Weights of a small GPT-style language model, trained from scratch on English Wikipedia: MLP 1728 GELU.
MLP neurons of a small language model. Each row is named by its layer, matrix (down: output weights) and neuron, and shows model dimensions 272-367. Each number is 128 + 24 x the weight over its row's rms, rounded and kept within 0 to 255. Numbers have three digits each.
A block is one neuron, or neurons of one layer that tend to fire together. After each block is what it responds to, as a language model described it from the Wikipedia text at the highest values.

L5.down971:142143122149112115157143171145108110080100115149133110141156092160110140139138146127102127156139129129139123113114129168155136134111133089087118171126131169175124136118109136123123121157108105078125151147150158151094145119156096091138175150089126141055102123121181177119132136144122112145
Responds to: Mainly wiki table pipe separators right after numbers in stats rows, plus dollar signs for currency or math (US$, $f(x)), occasionally mid-word pieces.

L5.down434:116118121080123157081073136112106072090162106156102148152154080124078093151124108167128141132120165147158149129176136149133123102117152099149109147155126167141121125108124146186099090137114149121132091152154129150144099086112135105112124097111115140122153111121144150099131151109101109105
Responds to: Interior fragments of words split into several tokens, mostly foreign surnames and names, e.g. Fernán-de-z, Ló-pe-z, Jenn-ife-r, also ob-sc-ured.

L10.down754:113118112150138157137132128134111088157162162134152141124107128143113093119105146118144121094095134095157074092118136098115161140166128096144109120140103125125146132138149124118112120112140146148108163118095140152150157086146127173176148088116111125126140121151093129100145053161116143122
L10.down757:114141111120098124063085119129154089094057169102125087129126139112154151118165131149129167118156111126167131095121111111111171142147141082112143138108119113146125112127109133065140148175139144096134146126120173153128131129151118129114099164124118132099138171131109146109139169092138151121
L10.down829:109124136084130118112112139134111157090156144115134109136159140119163143144115127102133141102135169133157150146105154160167115125150130095153139127120104122140118136125152118172132133127122112149092106124131127154110137125131153120122130130142147141138163147154126151122069141138113125128
L10.down859:114104163102111132119132135124125120121147118129176145107123134131138120125133136159080145110108121114155124148145143128154126123130122102121140132093140135169141161128136145152132123130100109130116117139139127140116138161127174118151112106123172097124133139154117130100128086153105103130
L10.down1287:132151139134143112171122122139135150106139118118187119113094117133123144146124089104150142121062089122143114128137126156114129097140134125135131116115115130150127139110118143115148120175126138124140158123113128106110102160088079171102106140138114155121152110106135122165137014120154136143
L10.down1293:129119135128156120132142152145163092126121099114142154152109145145176147128113175119140096158083156144135119118155122090173134112120121138149129102123130133143156137164139139143137097119102116147128127117102123120152155158133125123160143158147145136076129125170123130148100049115148110126
L10.down1438:150126093178132112146144075142123122063140091126154145099119147108133163145156113124117138153142103173140120109086117124140124146132127172114121118113147136151123139113159110116103147152090105134147133099118157105144123138123092137133122165127178149105158149116135132118169071123131163108
L10.down1604:134151141144117145124117158128127126135148133105123138137136149106148140129154082093130116104112126094112151151149125162152128149140105130115123156123129156142108149102145144110140128148149099143109132131110143121137144099145126158110140090125173104159155158138127178151120037165133142140
Responds to: The first = of a wikitext section heading (==Biography==, ==Club career==) at line start after a paragraph break; weakly, years and pronouns after a break.

L6.down25:121128125121154100127147162118127127160096087125118105144096118106151143109099141192197175147133155138168128114119140149152126130104137107095120121164142125126143099140148137175131138134172083129120123065118166137115126137155166150098128143107150152129133081126135083105082134103105159149
L6.down195:165142128131110118103140100161135125127134117135147145148122143151148147119127095126127152162165113136116103173143143135139137107135140101127117134109105124128093158123144114104160111132143150118132125125129092109175110144139127085126105085129123136122105148162130120169141196149086148113
L6.down350:132123123133154154160159145119127140109104122120124162104138082114154147084106126159092106157180180174138121087142114120113088152129119137139126113114114114116148142110130104092130127130150155100124172101122117162174127109126122154122173170113096131114133133082132122105146137131145117150
L6.down639:153167100132163090135127111145134105143145092176143125095109155112126136099145121174087139153182111105105131148093111111124155120097163072118127151097094115134119115150121135151148100113091171100114151131138119105162150123157112112127152161126142148113162156144159121122105106133105108098
L6.down1073:094126107131139124179159122107152143150152112104127152127172161116117101109125149167162118134137158135178128119159097111133156107103153129121121167128153144110149145117119116125095108156111152113076096144165087031117140129091139114159124136126085129131119129149139087089115105132087119142
L6.down1169:106115157100108079156097154131118150110114086157182155126138132117146143127150123120141097154107114111140123125112137134099129114119127162124140115127151134099107147101168139092122133142160101109155115159121120158137111147104120153129081114170080160217143138145152143123121143151139115143
L6.down1255:122100107095098105142101082152123151154193145131144119131132085129130102083085099159192105114106132135159128137099167129160136130117147119089147173141111120090170136109115119131121156173097106132144158163168147125119152111109158041151170118137139108130087141137091138114110110136100141141
L6.down1347:161116095106185105113122105149111181130121108120175086138164136154108115128105129162154142119121099112173104132110105126143174138105135172111113125134148138134123126115088124129092136128095115094121179129104146094115151129161139127099130115113081133115152131132126105136146137095131100160
Responds to: Pipe separators right after a number in sports statistics tables (hockey, football careers, rankings), e.g. 36 | 18 | 3 |; weaker on mid-word fragments of capitalized words.

L6.down294:122148148110147112122124187141109100137101168124129168146123112151136101092137139135130098135127111130117103128160121149119122139130151123141126099126127120114168118115126103122160128142139195095124130126146131125125151105126129104167088125165114080126095158118149144120144141101122099103
L6.down459:113109144115121132095133088152173145110107122149189150147115141106142098108150131166119145095140161139149165100154147158140105100119160153108144161122158163141120154111120117126142149177155117137143149147078120137118143139160130125109140159142136087119102161095100103162094172135140125094
L6.down641:129160139118178093135116115106117096124164140093115108167133121128078140133136147142121113140140118160109101170124086163121147121094141143109143137102068135157143160139157133132177111163106158116153126143157135093106113169131128155115065147150159154100166094122136144136144116096103122116
L6.down701:096163075133131130056149103111111121121124115137118123128163162173113141143129130152139078110137125139098152116150116117103112157157098171100120114118150146113103128135085085109143137096127129119105123128135180125131173135140113082115108124131090096178102147127137126127095128069133100149
L6.down990:116132152137122119086151134119144122123142104085097096136087124120139133143111147104122150088140134114132161090121113151126180106092173143116121103114179135154125104141105130119124134202145083109135131095120103077109156111129137124125144132127092127096182148124130114106134159144074125181
L6.down1183:103149168096121145105127133204096158111145127107137114153106113153120131168127132128126146100128106144136161100130128199129142132126123140096104144127117153174169126124135147104157113155131148107187148156140146102138137167110098129142124132141096110103129099142139140117155151086100085120
L6.down1424:101156140113135116123150102184167131121120114120148098128153112152139095143199147129111117127129126175128113171129135134128126122128187049156095141157066164089151112166132132155125121172141154166134094142128124138150131132119060123099133131163108140140120138135147111143173109173107057116
L6.down1461:096129112112116137175142099098076131173098109150179102168121103151128114139193111101134115108128119131144132118142134146135093157071125136128114162168130153126127149108127151150188084144133111151167142090174175139176084113135116144121130137093109138178121122117112114128123027124155156097
Responds to: Short letter pieces inside multi-token words, mostly foreign proper names in lists or tables, such as Sán-che-z, Jac-que-s, Atl-ét-ico, Levass-e-ur.

L5.down1161:131122137114102128144126110138139129126132160094140082129115133129143095076141125095129132117150139157116134155123125128118168117147133077167125098158142095131192124140122131135172136104152096133125150137110114145141109135124111146128063110116077131149160156090143148106140152127062075159
Responds to: Middle fragments of partly spelled words whose ending is predictable (gu in rogue, rand in Grand Slam, cel in bracelet, nan in lieutenant), plus pipe separators in wiki tables.

L6.down733:123164123130152126142128104149124112113098162112137092131115129146132153101145118096134158145101118143127129130114135099139138140146102131135115160103133110112123111113146143113149145131165154103139127140102144147137120123167093106135117120092118183124167131145110120138135114136118139136
L6.down922:146119175120145148120142133124145085137120091129118160147168155107123186100105133118080125126124137170149086149105090097133090155106139179137116143108182121087160119148141141114104128130120138094091141133110172109129101125092086121154119085109146067133109108124151111188110166120103119193
L6.down943:091166126125103144167136139135126162148138114111081118171159155140127127116158129119135155112103117136152123136119109083137096115125099183125095113145130130128148121160091145142104127154111169130148141103128101130113146142139165142128089110131120082098134065118148122167119085115116142119
L6.down1036:134129112118124177149145109132162140150093133093102137092113095142129144138105148124125127136130152137128153103125128132144156177126149161117132128121130126117125108115147137110143151126136133078146119095143132137119103084067131165118108119145138095124112097120136102145112139097176129166
L6.down1062:114154135128096138098102117165139154138096163171160106155084156105132109094120115075141170124149123153131152136114112138073144131122135109133101164139146172123113107152093118144088128105154129140123147113114150123130124102118075101112112114121117175108165155144112072094122162099110093163
L6.down1207:117125164144118105112102111130121110143136147126122173115115121137123128116162105148174116117156104101118116170106119133131132121150149137125148107149122094127129110120119180139078118158127109157148093071164113105075128131140158139140127150133148168133133093127129134154122141141119105119
L6.down1309:137087099109087162101089164125152171139137152118114119140119128157115155133131123098155141138135134108153129141116144126129128122169086119132078156146165161146120110148124105149091120134128126150114124100095123162109125112085144105184128158129130097103090128132089128120067075129133137164
L6.down1470:119133135130126128079118124130113131144143113137091122147127144136131132139131125150137112139103147132138097113107127148126149097127110112175139099156124141114113119164089102176129152150148094124117124145094131123136100146125110129127122138108113187109062169091157126129170161135129099133
Responds to: Relative pronouns which, who, that opening a clause after a comma and a named noun (film, department, enzyme), plus scattered mid-name fragments.

L6.down105:149138118111122063130108153140132146122133133119136137107105115099137178119138103148095142129112168112115128115099187118136165096136123108162159149120142111177096116119145119080105152134113166089108144099125148149142155135145075146134096103098104085140112140120109123164078145108143150174
L6.down199:141168128199100151151122132113123157071135094079173139140086185142132145096176116100133127101169108112152123126128093184107109168126133137120125101088142119163113160113160172121124122110116136126106143106125138169126124127123130155091136112139105122160145111171186108125098095153131130141
L6.down227:132114154095193110175097151132091185134188148124120103146151107121084125112097189116123128134126134101122122110139158171106118180115142102117127151145156127097114110148104103137120120180133158118125141110114120093122144131136118171137093134163151113109113143110125126152111148143165111096
L6.down591:097118113131113118083127115166107134127143163096112122134125101110147129117131109166097106091126118117135158152164109112169115128134143138115157111104158106153151125131103119132143132151077154125191137190158120099227119118125124111139123109111127137106107151139119121153151083137118108132
L6.down747:158135154108163131160110139178156145111150117164127104075103110156096124156144130121116128117115169148110134072129094122162123139125110084117122138139099148141116105086121120122141151171109140108135084076146138139127093103144132173152124132137107125142087101131108139125141117154158146114
L6.down1051:144108078088109104124149142155123144145096135116140125146095113100166135139139101118167112133112115149139133126094126143110128141138142134152115090147114101135076090135113157149121118155125169101115092145116148102128115150119148124169108142115107108104127103146117082128153141103105123145
L6.down1175:147143157153150132069108138116147170135146133075113098131099161091169148122156155109125111144145156081139125106149133152148110131130102097142166165148138123143119107138139108125140131130113118086106122111128081092148102125154163161129075109138157161083149096160128117126089127081119127184
L6.down1547:151182134123131157159108177154099110080110155091118111158088184105109131122090103133174116119141123147153153092133147146098133138178078112179137118123098124162133096151135155141153165128142142104116109109132094114131139145111120101132163152144096107104113112154119102152080113127132123120
Responds to: Pipe separators in career statistics tables, especially the one right after a season, team, league or first games figure (2023–24 |, NHL |), plus scattered mid-word pieces and function words.

L6.down368:144115131097106141142142144099110144143132120108105152118119131133149164113149112133096112138144119131118099144138103129126141127171079116103139136121120131101163090146144139118105111112158127153128129111100125137127118143127107119112139145168137134101112112091112108142108237146138141156
L6.down675:130142131100105102120101140138118152148120104144114125104125109130124158142108101147104121137130150137092109132097111108120150109128163129091127147132141113095120118135103093156142107102134123142178112132113156081168092149137123130129116102145135126102098173075166112176141169152121118137
L6.down716:116145125119084161108146089109148092138134169097129083089141136132138112166114147158120113109145118162133118167119083125138098145143167122173133128117179151115141149114128192129083134103147137122159114099169127173130153168115142136118121058133111159129183155134142149133104121133107119133
L6.down757:122157137142110160121128143147136114115094153111127130120102134106085123132143163187097167110141141137129134150119117156150122137155094147151173116098117151147153127112151134088105125134119184142145160132095109129144131156160124147088108090154121099127154145113088132119123159126124131116
L6.down840:131116107116117111146139099113128155150108144109124162158123145126130120120160114151107112096123166148109057115161100135144163137162118127103129140121129143118143119118146140132134106113176116140094130168113117112110125154112097130112128095120135141125126093110147147163111215124100127163
L6.down1162:145122124135105148098099122113156120154155114077144139146126181128170167121135125172096092139155137132123144113117107099126133143135100113121158156086097119127143138112122117160084152158161096132113125120123128119129113136110131153111105132092106128141075116110144145127149155130142108175
L6.down1254:162083109140130165109095138102122139148140138113109140095128147130141161114139135145108156118140189133113136125124081104159140129133114115158139108126130151114158125139112115066115115125172107131147157177072150093150097146149117117104113112136133118110121150082138132120115218123114127105
L6.down1494:132099138123171131099150097131144125085146125078108118112168117130120116120095130116074127131144197112168120121110128136132102103126123132116119172154157101115140155162114156119128115115120117100114121110145113164100099116146119103110081123142125105133105134120142137129099173097130099112
Responds to: Opening parenthesis after a row label in tables and infoboxes, e.g. Swiss Albums (, °C (°F), Summer (DST); also scattered mid-word pieces like th-ous-ands.

L6.down288:132167127115135140137124160129123123113053158100123147108102102119096160138135159130080092110158112136103108160109128112136124153167084153096149130138137143106155131136189105176106087101147167111157119117111125139128169161123094130106118110127148108100095093119121153148101190132141127121
L6.down711:121134115146085120132126174115101161147121107148094127116115162158094144171135101121101137122169087114143101156125113130073162104138111156100122146146092123104108116140124089149160108122157126124136131142128177126143162118119096127081124107119104184134130113128157141168071159120057133140
L6.down866:091116130085105121125135123157109128124120176114119144136107102117139159135159153111077117141166112123122068148155115142155159124150126134105178120151150155105138092123137128113128082123122140132132154130094141131147144149123097098116120126132128163082108139106146097139117255102111161134
L6.down899:129127141088104107187144135112108148143115166114116129119097103127116138114132139137096124109132153121145083116126097126181135126143145126093121135153175158125138132135152135172138124159145130136091122127106089093121140172116113117133134137123117139112133143110122137156135230157158117117
L6.down1042:118106148082133161118140120101118132151104158115092131117124145114144132118142144130146131084126170137106070106116099120128131142155119153139122119136133153117126099151099155135135113175159121124109133114116121088139119142097126092134121125134077154107101122092133106116131232168124152113
L6.down1302:111142125079119144158111137132111143130091176129117113102109122142088130132143161149093106108121128124111117140153104118139115146125141142121156113148139144111150108153145163152122117140150141143112152100117097123124122118137117114118132144148127102096105139092120133153152255135117168121
L6.down1415:110097120120138123176144149127086124146113111107138153116141141134104133149112126134111105134141092099129082153105097114153116102167119114104119157138143126133125126157153146119104087122131130149125124100133114143132115155135081111113117155139133138094105150123110134076121251157120122148
L6.down1528:120154172105105125114108121164130127126127154124094146152123129123164135156151091119112086127179100117112046130137129157119164125133141151088176121128116156108126134119151138125163113129153146133141134131092132119146150151143120107120148111094107168109111157114123134153100219141127134149
Responds to: Two groups: final word-pieces completing split words, often names (Sm-all, Burg-os, Height-s), and Wikipedia table or heading markup (=, |, ---).

L5.down1221:109079130117101135117140143081134106135141097104119109145142137080106149145138125147094111171139119165111146120111167153121113106116125170125169171131164152161081137129087170130105109106118118138173098134080123135127141111109150132131099084122149153093143145113126139158149096162144175179
Responds to: Words that begin a verb phrase after a noun or comma, such as relative which/that, infinitival to, modal can, and sentence-initial It, plus stray mid-word fragments like mod, rid, st.

L10.down111:118143120132154117098098140092122142123078117180116154141125138146162133119116138130087122174119113082138141135148129115135111089114131147138130159134143111096119143136131126144159147119120166158124113128128080070121123124136131145130145154097127128076135156096130149112132097123146126160
L10.down330:153141181114146108126127116132151106137101125175116122104153114117131139183151137136132140112133137123094069154134141169129114114135147115154128113135136105136126096145106112164119160146104145121126105132156129157095146143133118134145144092126168159172098168133107167134100040147151135130
L10.down688:134123145124109108133140165129105088108156143152119129136118116123152134131119118138135171146114123100142119119125164162115124117132122141134157139124142124104132138140129118093134125109147142128122144126160120150113157125112093136156125122131153108123163148131113109111158082136112102121
L10.down732:158126130092137143151130151148124113093091094108120123135153106143134119094117143144126140087119120149136119153108144134123174125160129092147160130150128120111107124135085091135133142130113108136116125116151138162089125148160105132071091153113124146135084144123099124144114074132127125108
L10.down1198:135118123169138127134152166118119157118104113129126122126131110136165143151128145118111136121139139137117121125107148126128101120142133133132116106131124147133126111120149116118131105138118152130140137162128119119115132128150135122139135128124129139153139127142134144134128024142159136136
L10.down1539:097130106114125116101168157158144108096141108156080122147145073116144148123174087135115089109128121113185118115154138118118093129091137135112135133158148112135076152132126120146157132140101144132116130132139140132098162094135183098107135168121113150130141093129130175117118219126151097128
L10.down1633:159128110121120150158093150149105112143118145157134167127097131139097127118097141146105125088110147100168127173116140137132103127162164119203135109120123130141144118146102117157133062112153127120110128166113129140126126134143133102148140147119135140155137172134105136111143084114115094156
L10.down1707:125096111125097161121153157119133087146114121169115141124129122105142129110124151091140121131112122119165117103154126169138121158126080160131126127128131135138158125146142124100169160076124125111126142115138100144143139116157144131109140139126156175105111146127165140100149042133122136161
Responds to: The first = of a wiki-style section heading at the start of a line after a blank line, as in ==Early life==, ==Release==, ==Genetics==.

L10.down43:142085123144093109140154166117134137167146139093120129159133124167136135123165135117135089157124082139185093137142097122107100140123095138170123113150148128123156146134091107088126133145123154103131113117117130165126135122136101105098160137127151119167158127136103142136141140120145153132
L10.down179:099112108122108119102122122128134155153129112124146135154134137105146159118131108076163142097131171166155099171124097134104140098137106130169141107123136086116151099133162108168102127134112117129084154114142143078153111145153157120113129121101097149122141094142104102153122124132148137140
L10.down525:158109109144143104129121150128120153105125127107127097142126098116137105119181129177181134103075126147144099131126138121099177155095141144150106117171088103106131105125151140186110161095121119161112146091130100148140152183153133107136051146108155080136102112147092077118139094121164109134
L10.down790:138136136150125118159119120127061151099149153129137157132134127119128122096127111142110163111185132142148142159120122166101106117131127135124153149117109106112148124148129162175148098102096100135124146109133133137125071122107107116163106116166130103144166150111150116135078134152097142124
L10.down869:137132131118135139114095096127168141162131126107058097121137089145114147120127162098133115083146116141144085145130141162120095102091101110136123167161132135162155122142145173169129118183095099144135142091085130124142157160150100085187130166123106112122118137129129133134142116110159122174
L10.down1053:166139155112112167122105155117122150144172187148123104122120124192112103138126100105101172160112146146111131079119130179106110178148115140126133107105129115089120156144136152121126136154070160131141142129105149134133123130105080125135128135110124126124178117137134109132127167136121159165
L10.down1324:181131155119154108108132125166127134132118131089190070123123146126139108093160097123099139110101095178094115149078099153110111136084124126147072110144184078176110190108118148160090106152124129183098132117109076109149133103121096113103124126164124146146130143075141149119141125160141156129
L10.down1514:188119161146121095186119115165146133116141138143158130131127113114134132126127106075141167171123162128148108130155113126141112159132129097057144141145162148156141123083130098103094148132130124159111122183113147114139106152150147136135109168114116104167100132130097070132108117169104150134
Responds to: Word-piece tokens inside foreign proper names and codes, often in tables or lists, such as Mu-k-und, V-lad-imir, Saint-Julien, and table pipes.

L5.down959:119136111101105121174174122119158133113172149110162123115119106141100134090101107158151131137132139152113120140126110123118128095091143120117131166104113127107096129119109119156111091138149109141116136124153085116109094138110120123149106132131127087189113171115079142144132138133120125165
Responds to: Inner word-piece tokens, mainly yp in typical, typography and Typst, also asc in mascots and sc in telescope; weaker on relatives such as who or that after a noun.

L6.down13:116141124134131112104105129179129123135125134120103138085085141130098114147135135091051105126140123134139114150148129133118157110124105116126161134145155180096145120147138112112120128127139162110128157128109146104123121140130089118116097153116110181096122122102127109143137223113145136139
L6.down35:115168106116121168126146135114116104098135118162079127114089153116059106125108089144135190090108147134122114144134116175095091099128130154128136103142142135131177151145143133096137116090153116166128121177131112119133148145128073117092136096110121151119135108091174158113107156147108105126
L6.down271:148141139096116147140136102140146159123095127103132145131089141101131173141119076134120148094133144141116123115119117131120129088168095114099135145157156134136129137130120132131135134095125163167147151094112070084158154139154129110110110120148131134091144118102106144162115214151142156141
L6.down291:144148126072127135095161123156112120132088159136113123144126151123162143156120097101136116119160111116124083110109112132130137098150168127099149102125149109125140164134139134149149117074146185160127160118124108107139156145128085089111117097131149144101153154113134131108107198131102157148
L6.down307:147134132090125151139124067118100126131121128101104135150119116129114156116143108153134121110140143126150112101103113138181135093169125115135133118136147154093092148117111157123145134129123116135122124135111089115155134096131134084105143144136129110094075119091129153119117217162128118118
L6.down312:111140161087131141131137134123092126098087145133118140133112148128100167148164092122105121122125100111120120148115130129113118101164147124122116168116160120117156129076140140136144114110160137142130132169138086124171149148142136097069133121122134161125162110147101145112133235163101130176
L6.down371:100113103114144155157125099141136091119114143118115170096099148122158133101158110096105132138105131147111135096111111105141125131140120133081091151126138120079149126137106101143137111112136126106135125162081130074165145143119123106155101128133183127141148130128146092122111195121141152170
L6.down1322:129109139102104126169141110139111180115102167106137136161109085158173136148153093103123143131122117146120083147120104114145142081116158123122089113132129156135144137096168138142159115119165123091106142146112149127146109140170128094094135159136174114116095094107172146121136255127128156146
Responds to: Pipe separators in empty cells on summary rows of wiki tables, like "Democratic hold | |" or "Total votes | |"; weaker on mid-word pieces (Milwauke-e, reign-ed).